{"hidden_size": 704, "num_key_value_heads": 11, "rope_theta": 10000.0, "tie_word_embeddings": false, "init_std_o": 0.0201}
MLP neurons of a small language model. Each row is named by its layer, matrix (down: output weights) and neuron, and shows model dimensions 0-95. Each number is 500 + 50 x the weight over its row's rms, rounded and kept within 0 to 999. Numbers have three digits each.
A block is one neuron, or neurons of one layer that tend to fire together. After each block is what it responds to, as a language model described it from the Wikipedia text at the highest values.

L4.down28:458568541506353397457547481499554566450434552464533583522492495423468514478471559504563513423541536484713529550528514532505455585483526506528529556574453515441371484503548542444541513548519512507462626533569566549480516477401500496488474455579461481442511449482496508503458479588467515493
L4.down41:514553476497527464466481457465559549508376451502461554493556439445501444438439432463460527510495597477442499563451583506452447526453519420482532528449447513560422557454498514489419465448521527544461582582460528529569430389459464513444523425508537483543440534561501516454418526493562510602
L4.down125:415450549494543495489482556505535577530539423500441522512534488512478501460470536491573546400503512473443552464483461521542522538504459543449553569481525463434461381494534532414444545439564442562543573460503488593505426515424416481455532462458482515459482476440645487461464455515535511540
L4.down1363:470557460566439492506491480506526552427503469551509489547493481553485451468468488440480608477424502472460422472468508495569455481469542396422543521530454543493645471479499438423505416442564534553575511408555433454397534496468431468479449440447530499503489458527504469523505430459450543542
Responds to: Post-copula predicate starts. Words right after a copula or as, e.g. is/was/became/regarded as, that open the predicate: a, not, also, the, only.

L3.down426:465440474545516493511515527521524522522452506475449492407522503473502500464393477496518430481424529369513496499538525448513505403569495494494500518460459540477562530525545558494465472459434348446607541524534467487633503498506582523503468452539552420523532516530553599420575468487508524513
Responds to: Word-piece after initial letter. The second word piece right after a lone capital first letter in names and words (T-ahrir, F-uneral, Wiley-B-lackwell), plus " to" in number ranges like "1920 to 1932".

L4.down62:469468485519423498476472541577435408420539567503513569516573535438488474512490471504479453456423433442546506472445402520386454475496452533497468468460533469519573574496423428462513471483531466492549481404461529524501591531572431450548482469426492535491487525511443442643489473481527486527
L4.down702:471543496563580548449451555434461486419596477450476493486448528565596570481520448552590553497484453622539579498490550490503499491509516565522546476485475479461410460482474471425453533496511481514540451488482498549500516446529439510516449474410578505512482554533521453517465474495561452492
L4.down1142:511543460449403538566474524584536439446587510471552521595457485477443602488526389567541575552596480422546527521452432447492453501533524414513459507503475518483530526414479464488521503453569600528519464408496468418430588524574402577523454474470437461458471581583503457562521439471467457494
L4.down1226:476485425506504482560435488617528547475547525548529509630575545484469525445474479495471529538568516434465560454455485512490458557543457391548446584517505421457565571465488554492500586539550553473486423540484432406536542520505484540487521432497409469461490503540532494530507444448511566542
Responds to: Plural noun endings. Plural suffixes closing a noun, often after quantifiers like several, two, many: b-ishops, tunn-els, volunte-ers, bus-es; occasionally also.

L4.down42:439533508491486476498475575374486440462565472543433480523544532510445468531538484499465543579547470510486509447468551598526516473523548475531570455433534455530503481472468426530487475452479406587466514458555427526477527527557490490541455582492512568489497432526539492501561526494473465538
L4.down313:521591560542514415501473480562455476461497554530561528480555434490439547439447541527582452494532460488492499511519525452502474514521464540495552478353495520536471503526439531505564454370529390559523456531610560484530550453515576580499502571411487566479559504488535508555465499517514530426
L4.down1206:501533575421478603523482524524575470507506550430499493475420523453504596563436506538467511539572506503526461502443457586439592469443511435477546450568523430526532472533524546395481387592533525533576509456568493466454588476515516511542528414491569575437540504463508485540632482542528383612
L4.down1227:439521389548482543523413576493473476512506488432604393493409516394542464514569563543464478508428574526431403453502511562528535373465443400518521509482539589535515456517516550475539576522544470454421487467525539482483560591566456539500500535548494551498458499448397610462486451464684469482
Responds to: Year century digits. The first two digits of a year or century number (19, 20, 18, 15), as in 1996, 2008, 18th century, mostly after a space or parenthesis.

L3.down866:447434498424459505452450575547508388459449525420577496537520558518580534423467488492531421499564485437528551421466513457446508536436522472434493474432517528486477456545423570490531486560492446550531468491474471410478485434535392495463528497479546541610436463515461548549426473447428512469
Responds to: Clause-opening connectors. Commas and connectors that open a new subordinate or temporal clause mid-narrative, such as Meanwhile, or Again, and when or on after a sentence break.

L3.down20:531533552488541554521563442559518519521460479529492463519637528495482492379392484539416522431488490469466571542400407414467504518519560447526434513516437565477485571524500488557516490481470485536502454491585450404518489556632600453492496479449510547572433586581542424446427511451529485431
Responds to: Date-start tokens. The space or number beginning a date after "on", "On" or a month name, as in On August 27 and in 1926; more weakly prepositions like with, for, by and mid-word pieces.

L5.down167:539472508540522523486497464590580473485510446537578530564521590487410413530456517449482585474472550624516440511508454484468540553523536459451563508517627545553509509490520530552542376554507500481530530501494458483454457505479585557534491583427474533448532520540422484486526552466549449529
L5.down213:517519508495484463507549464552546432547469499508579600498428517529473530489513502572542383489500461548470480477430479526525530535465496469455482479450609493487577527568497442568512464482469413497469473525551621559495492454504527591559493538489446535464455547503497516500481487517530482554
L5.down224:521562580482471502466495509415514545508484526491402481502449527548519440446551518458560494461509465447546505493519541455447520426469552558600427546555475506531562398483446495507528377588450515423369527535420535519487431489552444439480533512451457420472494452490494496533514545625550454474
L5.down292:437456425501430456431475461436461499524589592471496568481499564465412510638427497483542491467480560391553536522402488551435458529478460527516421465607522529595504470405432505488435456550541464440525560509528393478406574517457475487485586465450589509475530544510489460569535469448492465499
L5.down325:506547524545418409553497437434576509391469514484469403447564448512521501439468560438463539524475523504539471501473616500526512523555534555501444535450580536528410445507509561497523493494466471443486526509585505501474563477438475460523437605458525511551511520404534485503470513481536444504
L5.down417:508539561495493499522490467487514424497537464510487512525441565561457517466544537579519464582432530529383437410487562450546597510477481463549506479369497468561550509524544464555486504457538449415423557507501496468479487473484591483534562530519385651464475506484479522564599462425509462491
L5.down624:617499587511431512481500460473528491504567547577450444537469457473456619452489537503514527413589406467468445500457521417469476500459455514495546542419463471404526502429434553517615440377545515466559516474426457517541535417449515488455561495515509431422466572474431511494534547590512564403
L5.down765:550434547528435518527453371587490511455455482520564545422577471516435567431434497482501484492470573486604480598531483476459547564456482539568461466458477484498498447536535468449519440477425543607511483510441535520557492534493530476524546469438530566494464397447570515504470571469530596424
L5.down783:432543468485496564439472566460584496458502539444509445543512521472424505481507532485463574540559468617471550516408491454532517469555571422515599492456631523531495526502491522469521480503555480405509537463450472425573513569484520444522505533396497513483463507509590442473566614477542546484
L5.down857:523589459470561532494433502402520481502539528467541466603494542455491506545477548506513557535509507494517487484447514556521529523505498537433461454468551535465570544480523531423473375433515453523477456488543450488507494489517533565515476525420493451427515440538556488456513518476522481549
L5.down902:568412537553602601537492481388473490425595564425474469453615523508461494515466407539535542485438554476540532499479497571509498580479465505534524510497440505505449544511544485454480485508496526541484548653522375462440507459446503538477534488480483495476504500426548433556505480530473578519
L5.down984:522463571553448498526505552523559462537430555374418539474488404462435498547515535458526530531506432501571527509517482471438535499453542585487500547517570525586512538496498481485525457546466447416490560455436551592521571428546543467522504542457433515550511423483459533501493529593567473481
L5.down1079:527503509437474499407463597463491449451485450437450481547478467511441482519605502450495454457587530479510533557530530449482446412504557487562488557555483492505518521550579514571453471472575581559538475604455439491511562546522522455479519536494512507553463513528520539556499528496481514466
L5.down1312:556466492469533438478465529598488509409445597495492441488516518427505520454481492469542412601539403499568494605466523557485371516491501493464538483536472477526563462396456491514454385463395463570407468385535493492487472429568509540512489450457540509532484543491463493528465499504480465497
L5.down1369:467432548536594558432475515615487517504477504426366523561520543492470504507514463526460534517499554434490555530555445559467425469521495469616446484528471531462569513402641593360481468454547492507442498479428512429535482605523470511511522443500424538545501485568548588536485446492477448490
L5.down1406:500523476537478566511497448431517516419471523493492568407568452439527501602415532456464536475438470398554555532577550491370373596539470497616515548563491393542469462454513514505495428485488495588388511497523462487536510515529487468449440457457519532527413514562429454537544455491502559385
Responds to: Start of dates. The first piece of a date: century digits of years (19, 18, 20) or day numbers, after since, in, on, from or an opening parenthesis.

L4.down306:474470484425559607504515558608545479504573465510558466529482598559473493421544448549573567449546523534537630508453557485481470511435511543461476418533603502492530508500512491568571501512472564508416546425459499479538545555466549611443445473427454555417496413585455426538597441474408502504
L4.down475:538476604557555449389455540428562450473506489541516512533484594426394487500473369493587477481449543512577510502500489527476482511495543531469465494462479498448546577524526445442501470429466529499497537516524477540483548476575473506543410532533514457466484446642416500446541473517477464544
L4.down604:550491488553491665487489556436572645388588429520498530509461519521519558527490433438496553521493513554629530440441482487516498549506468454476500449501418541405439472437481406517487435468428543561481469472443522458446580460575492485545519479458536554491473451532543463483506527487443423457
L4.down1007:589435501571637562467415563600417551481488558531518563492518558508456502513499579433491568476448564547525533472469565534467566528587501474465535481409535501458510566549469437560493478495487523479470495492460519453443521495514513572475424462415520467481453459616493492455551484477441581523
Responds to: Word-final suffix pieces. Closing suffix pieces that finish a word split into several tokens, such as -ation, -ity, -er, -ings, -ions (interrogation, superiority, entertainer).

L4.down394:446511454525486469612434471444493514546505444666530524475508531622581490515451453461458496462551536502405478505551428537527530516461445537467478474416490468521420469504450491532533536497604536468528516551486377464507534501547459476449583448468456470564545481498620498469457479485547548647
L4.down810:469537432559433547471592508552526478550499536440445482591479535522478516504445581496521478517500518511361453394491493463534480462510558405419405426503534465531446521470531564559473453447509474540526494436524489448511480555543447506519494559416547529457562497520479498488542550478532502498
L4.down992:407497452506635536508432488623480422475521569469586520494401495471441578479503488451526559580456444509492571474527407431482498468631488535466463483539520455469497512493524563524472418454502513581555510477442562472509501533468476508530507529525574503474486605542485486600626517506412523542
L4.down1286:472531456506525522572403581527468452429525540536655549532505556421520592518499611485513557503406466406565515510484503517415569405487535500486588493520507425466566494487496477427580422412538525516475482534483498537491517534499542511533538498432420462501452444503459525495564498447460503477
Responds to: Predicate after copula. The first token of the complement after was, is, became or been, mostly the or a (was the daughter, is the third album), plus participles like chained, used.

L5.down74:555428502571570507475468435469481522449509593566629454605434450580536550517510519486502493578545428551491633520492489518498526491521443567432468517510481459438549543558536511550491427379502466536492551497541541521465492518457564578520513484474589357587565474486432604454473523562540512533
L5.down99:467519454481539506495518509520522469494407471486588566484422538451489515459546584556553561423457541501529509505504534414457516493479486560412519559470493568477481535497539476497540485442561501579459536610517455485517501509445561589458491556496492503587355560558413516483540399560629529483
L5.down115:478577498532478491466529567580519484516472512494593514475573580454498461471523458522451524557515515481515407512439524539499470454430443470466532518539552554477436479411463571499490472438585535467551537492593478423504586558425539475465497592474512538468579573473479447536496397533551553485
L5.down121:470444528446611550494508472472511490444447508384479457513505530468629580526430383479515468474475443454490467470470496465508489531509390434455549547532550555463524460494540546417480507517512568530506598511496538522586532543422477487538564492432599528510524477517441548467549458558501566462
L5.down159:554534511489516525593567458409443468554454425463512527538471471402502612521467556503500445447495452470486460522593647539533506522532505550478448469493446425530500350572515494541408515517459475474518521606473488513513472456483522546584507511490467555512560453573477509485452471474557559511
L5.down220:521503440473464546469580505494562424458390544520549468493412545477505552441486442559529500610388464489537379485450483459427485480521561467484528432543547449560484458561436529495556512374570491544490498501514515484511545505507475489541479571503457498497394546532496512489430493399482422478
L5.down268:479470481466574520457556519421437470515515562503519601508513533508414452519495510468620500512466552462557545533550575510462569514526552542486463502498562437537500385579416462517450409456487458511572589517409570456499519530465470487515490420541427493485509511504471500517548485548638511457
L5.down314:453449479520459566444460474529543487494563475529601422500560457469485381433432574505450560456515570556467498483499435578547538474436493422483415575528479500530505526520494532494420517521508465540411551403544530413592502493517530488529495417516537467630425529495517413429503479548541483567
L5.down400:472575445552503526462486405482554518468485490576544438444482477395495514433464562487475419460480529499473554538491527499453473515482566463508465556553512562541440488568455587470530462536555537474500540467557522427566494491440550538543491453473466433533434480542475410410508461516611534547
L5.down785:485563522496485539472551554459459539459428472533578532473437511518437445573505559519588583528550539591501470516438491462449479550549564519551499413605545461553459515434453538532539604512561515478533484602496508600543509477515573475430521448582475499486543457534511596452554576439495388436
L5.down884:605461491497512484463461430518458593451534444512483532554440459514544518507538486496550322492422506588484492491482531475551552455578539573430544539473435439417533559522493475465419474350532517517503440465468511545587498533540525586507374504409515509472467538546464498448537391548494391566
L5.down937:457487535497533587419485557448520472501453431510525586555459478475435451457501485463427556459464504508511527480487485523474504480534527484526558441503436489446502542498447471421454513491617465459506474570506466479575515550506527484464366513517463391578459456529567523528463450470467391528
L5.down938:427440446465498513498477529488403441508550547462554485451537590541482410518489513461558607534489429551530477471500492531492489458597524491479532485581632454444557569419489437475434512470520476393451498489543504490474557528525444543518414491525541481492584556520490436483505385409481489554
L5.down1058:488473488528498480442544563500525575517546523503572547466465508398385555444451595415484454594536506503562493568577446575381411548495461526491563551611488524488516557539449514488430432428518496489460579419480469562482489450482612632613528570451509474477458521486482522400462455435490593443
L5.down1219:550475580505503531510476496483484474533603598549457569505474575511419528518606433441455480446520458446620551465507449513498472490468471444454471469409504427471497462452581442493472439440489550483553606453487512477462561456486462547556552496428498476537596559504484526519591512567539493524
L5.down1257:460524503497556557514368498547430526542416547528513450471414564527451546569583510498402531520441405455539472468507514526423510536606522401512545450504557469472531565517469475407543423564483551504536545446606521453479570513550516543487439510479475529559546452473565516450460439491459598495
Responds to: Clause-opening head word. First content word opening a new sentence, clause or section heading, usually an abstract noun after "the", as in the connection, The success, == Career.

L3.down484:412412456412415460467515531539500422481530524475583491557552473595474493463545473486475511628530417458556556471532482522503484439473426531545506375512512456489492554460482478505530603559502502534514489435498529455443606548587495566438495544438485457497535497559545438644519491513468523536
Responds to: Plural noun endings. Plural suffixes or plural nouns closing a noun phrase, often a word piece after a split stem, such as suppl-iers, run-ways, sculpt-ures, team members.

L5.down104:497493591441432552581511432483547456467543529493535528580469496509631599534489419552517502504530534470546490535469492400538573491588515491427538528406381491551522472469486437450452588496605497600552489581510524526407484564534562471446478500556507478557453511452529521493492453353413436471
L5.down124:444603477520458437487525513610427421624488554630553480488515464541420568394532571474516600513614429527489530508531502461442497521463442407456422489480529523460501457520435555536471524463572475522471573478444555500541529447532523521496438461493536511550532643441496517562570484561529531509
L5.down239:445479436524462477448483578575427404470540474568481556544508516605507507558506467522541514438602549569456511544480479486560456603515391484492550605559496509597539494404512492406451509510436445517507539441471397507559531448493476476578490446648432535517434519525369448543535499422524457502
L5.down312:520475493462440520440513488455473454523556528465539485519490455437601486506450483517458420522554445514471525443470527478545461542427501528593436549455507442513457510503441522508575505490521482400432496496447448504500511536586537503539542495465592440465503459534500562561418492492578439591
L5.down333:433549492505424535501535469531507447498479399514598513552497452415488484557470502414502448539562484550550485537560499458485558510458574540485493509482557579448608466497534559439483477455607475530467513398511431537488426551502440411608499486544530559453569482544558447522557509450456513511
L5.down503:464504512503527448431517492531451461535555423643529602480545478554439532475479481468534524391499412516525585546558436479439437487667441577509423499489458461428544530458488404452468504488512503493447493422491570529523509564557395475501490523452578491471489562462552503531532492515518531510
L5.down506:517507530544459511429479412437439541590486485511503556454553452453535614470478498445540405488559572538552404523440545481453443476434439431458451490579490393581461503549440569474495420519441521515502503436570488569454487548478412498502516469547549555464509523621490495485421477443495493570
L5.down597:420558405447506518531494550534497378491501472464477483489491508479506555419425508505520530484426632526502463457576523459551524480379630427468528417556476466482426513457528450503564583441514490426505429521448454543503434516512498427451460546511525490529537521528539450591489497463403503581
L5.down600:458420456510406450417461627500560478479478527584538437521565468537564551485573534482520484510497539535570524469487517423527479444562473426481443534614528442491456464526522536407384434543478511556567515545455476470405516568508431461543469574424597564596565482459505456572511575479540481578
L5.down660:586478570525481552516588480523475485501555543385435465478501508444496463602427506637452461447495547453503496463453536503540516456499532460520534387555510487399446541524537413606517414477484514384452527558460521466479561528560438500507448543452487507498506501482480527480513464486517465473
L5.down719:493488559552554521505468472517549418562495596611501516535570479544580460516476536485475447442580464535510431571548506500521568482519499509477395545474452537504511444390463461530463464491441491468537560459517561515547504576560469464534462571520483480553508498436514571565535481462436359400
L5.down863:493467485500483573539517565469503485493584516533489479468519488533444434422541492496483548460507626420428506431506483509405468503495391501500525469517584446479551520544480530422494491536495470442558471452624429534522446449466435506446535526539406554461587463647562463531549457440503396515
L5.down1210:535574523481500541463510464492505472548492541497432639509482563489518542654446564567542567526553501589485507556511431557491544446423473553444462429527528456466538522514627481518542475493538482478542398486525508491511491486389504524486482495449485516493517583592525475571366443524478519564
L5.down1275:525453484518471534449529562379428421474580557495417493540521438466445469462463505480496508453466526491524500490511557518486504481522482553444495478514491533450468532434495455509474419527559493458516447529554506485528431533412553591555531541456454494482531535502475398498529586402590503478
L5.down1282:476436564511563425516423464514509574565582487523489502497490429510573506499460586556473436460527527498507480588512502407433553520477510478467495494536517474529535460506479478504497481545447471518520518467471508505529463464544536395551510509453526468420481669478553454467608440565586399572
L5.down1373:511475503423507556460473539551614511516559511532482547516474483486518539495397506513530578588527525507510474506454541541471505446486454519414505605559382396510443418511517441464428513531586451496449474497442575509603434538492441422532457457519488489510508524624584517479527442585543427531
Responds to: Role articles, early word-pieces. Fires on a, as, one after is/was/as introducing a role in biographies (plays as a midfielder), and on second pieces of words like F-o-il, F-ris-ian.

L5.down50:478562501487481534469446502482492512509530438441424457552494518395458411512480558542446514473459485430535514508369444413415427477455642454528506513465462563471429531477458488563513415480522508462518473457472406501533527544432558518497513419493503557478446525467367431561454411531522572490
L5.down93:479412543456446470608515560432525447531576456483469526508443432582539546456602505527534434551616464455372524431542563452489477432506393595512504475397448472510497513524425455544464539468499519504542528508494560612506522497516494552513570444463538470510432495591540564515469491529498541489
L5.down233:501461462504526443496540458489501540525577504405551422505499477442568658509436542398502532616477428527501499518546504505449508475470545489553521427438515476502467497497527465533551406528562531360577523491491436457541444538521529437524499576451579578450444493445558460497500459534526412449
L5.down337:512551502481500499430396462497578493535582544532471440562483513376536497459536453595578532594416505593537515470428516521616407524480600493533488557525526570455490440502578448503424453517488526540527518473449509473491478518590517498548517455520531517509435572482601446490496424420423477488
L5.down434:552542494400539464522473541409503454484544460475407467521479421468494501541500471522520477496620446491532560474447439575459526437428485464535492560550479586461424510583479497479519487503470532456508442479507541593476471402470532454534499511484578689510428607525496497469541406509445524522
L5.down453:590584447417445508516548478404469466482481470482465523607483444461464524480596476490502449429611448429552561524507481548449549492422412586517519495452465550540482523557543474530552472451496511482513482430487528548435437440476467465511445560421488545537530639507515481517597438527428549477
L5.down622:519508454447521585566467513484466471479532586511583456538388435482590507473555508498548609537485528488545456464433494430445497589512443440462556541497521514529517421496483459554441534552548493588460585480435527541431577525471427578495439453561587472482412591473475431523489494398405495492
L5.down695:532459542482443423523540589524454401493518546545491459417594593446446486503515491475545553515454447460533548453556489553487528455466515544547512498579514543518467442530409560491502572545478403514431450434453584408472475525583388589568444561465521540509428426458419487449432516473501581407
L5.down699:478477521443471497536464453580466433462479498520542438515483393494473569506539529529531535580601502530521507472506603504502435503582554456572502526568441463533543493500471418470493452416486492490495490543513610473508517554505588523548544540453465490459432481537495515493557479457445547437
L5.down713:486482599490522574509448527485532448472522510477515414416441486460572557550518417557441439589449479509579492563526468471498450556584410491462513547433551475454473482492509493409527547578534503492426508492460526514448470550534415489412460522538545462477511516463489553567563494484449447464
L5.down714:483517475451469519450476518505385449474457576471470519488349589508544543500575460494569537481493453546493449464477533460438513493496546536526487523563566419573524525578403484475522449466437530568529450521454466526512409376578547497551469544448538515507460574508607450520543513425419427469
L5.down873:502509521507412456407533469503396499532525534585459502509574482480485493517486506523589531494486560462500508544539565491540497585522464497435536485401472478410400514529435452489497553503538506561506520574409501499514453538517498584410478511529523579440506452521546427535490528464434543466
L5.down946:556555563526515542522465547583482472453537544471514513476459574492516567496499503539453527519475410488535551441469409516465481482492500467530459470461500418468455524536436442515480474542536530552487542557429536411500549602535526606573465540483431420541555521533408511558531562442541512447
L5.down971:551411517512531604539446592528541474487551473567450524435498555478539496504484482472451538556435501405547555535531463589485499459538462424485542465461518491473546486507477470480434473569447545501445515532542512456490482571468446543477451506535533504553568475409540529538475499454503554510
L5.down1155:524578461495497528462437441514477550523473527368520498431491418481505558566458466573590506469486526499474358420456516532530496511423498484567503626527548510458482560497551537526555486454581489459517428434537508565470514571531522538508476523434473568477502531429496581523628421450487429435
L5.down1167:461533487522657398499575469531536461616486428603435559389448618630620515546508502450472441517561536519561562469626460433529546568549494550410476426477520481597572439481445490481564511438428532494533569605467434503571549587583550486531549521467479578512456490472473535592442551572526472550
Responds to: Plural noun endings. Plural nouns or their ending pieces after determiners or quantifiers, often phrase-final, such as z-ones, cast-es, groups, authors, models.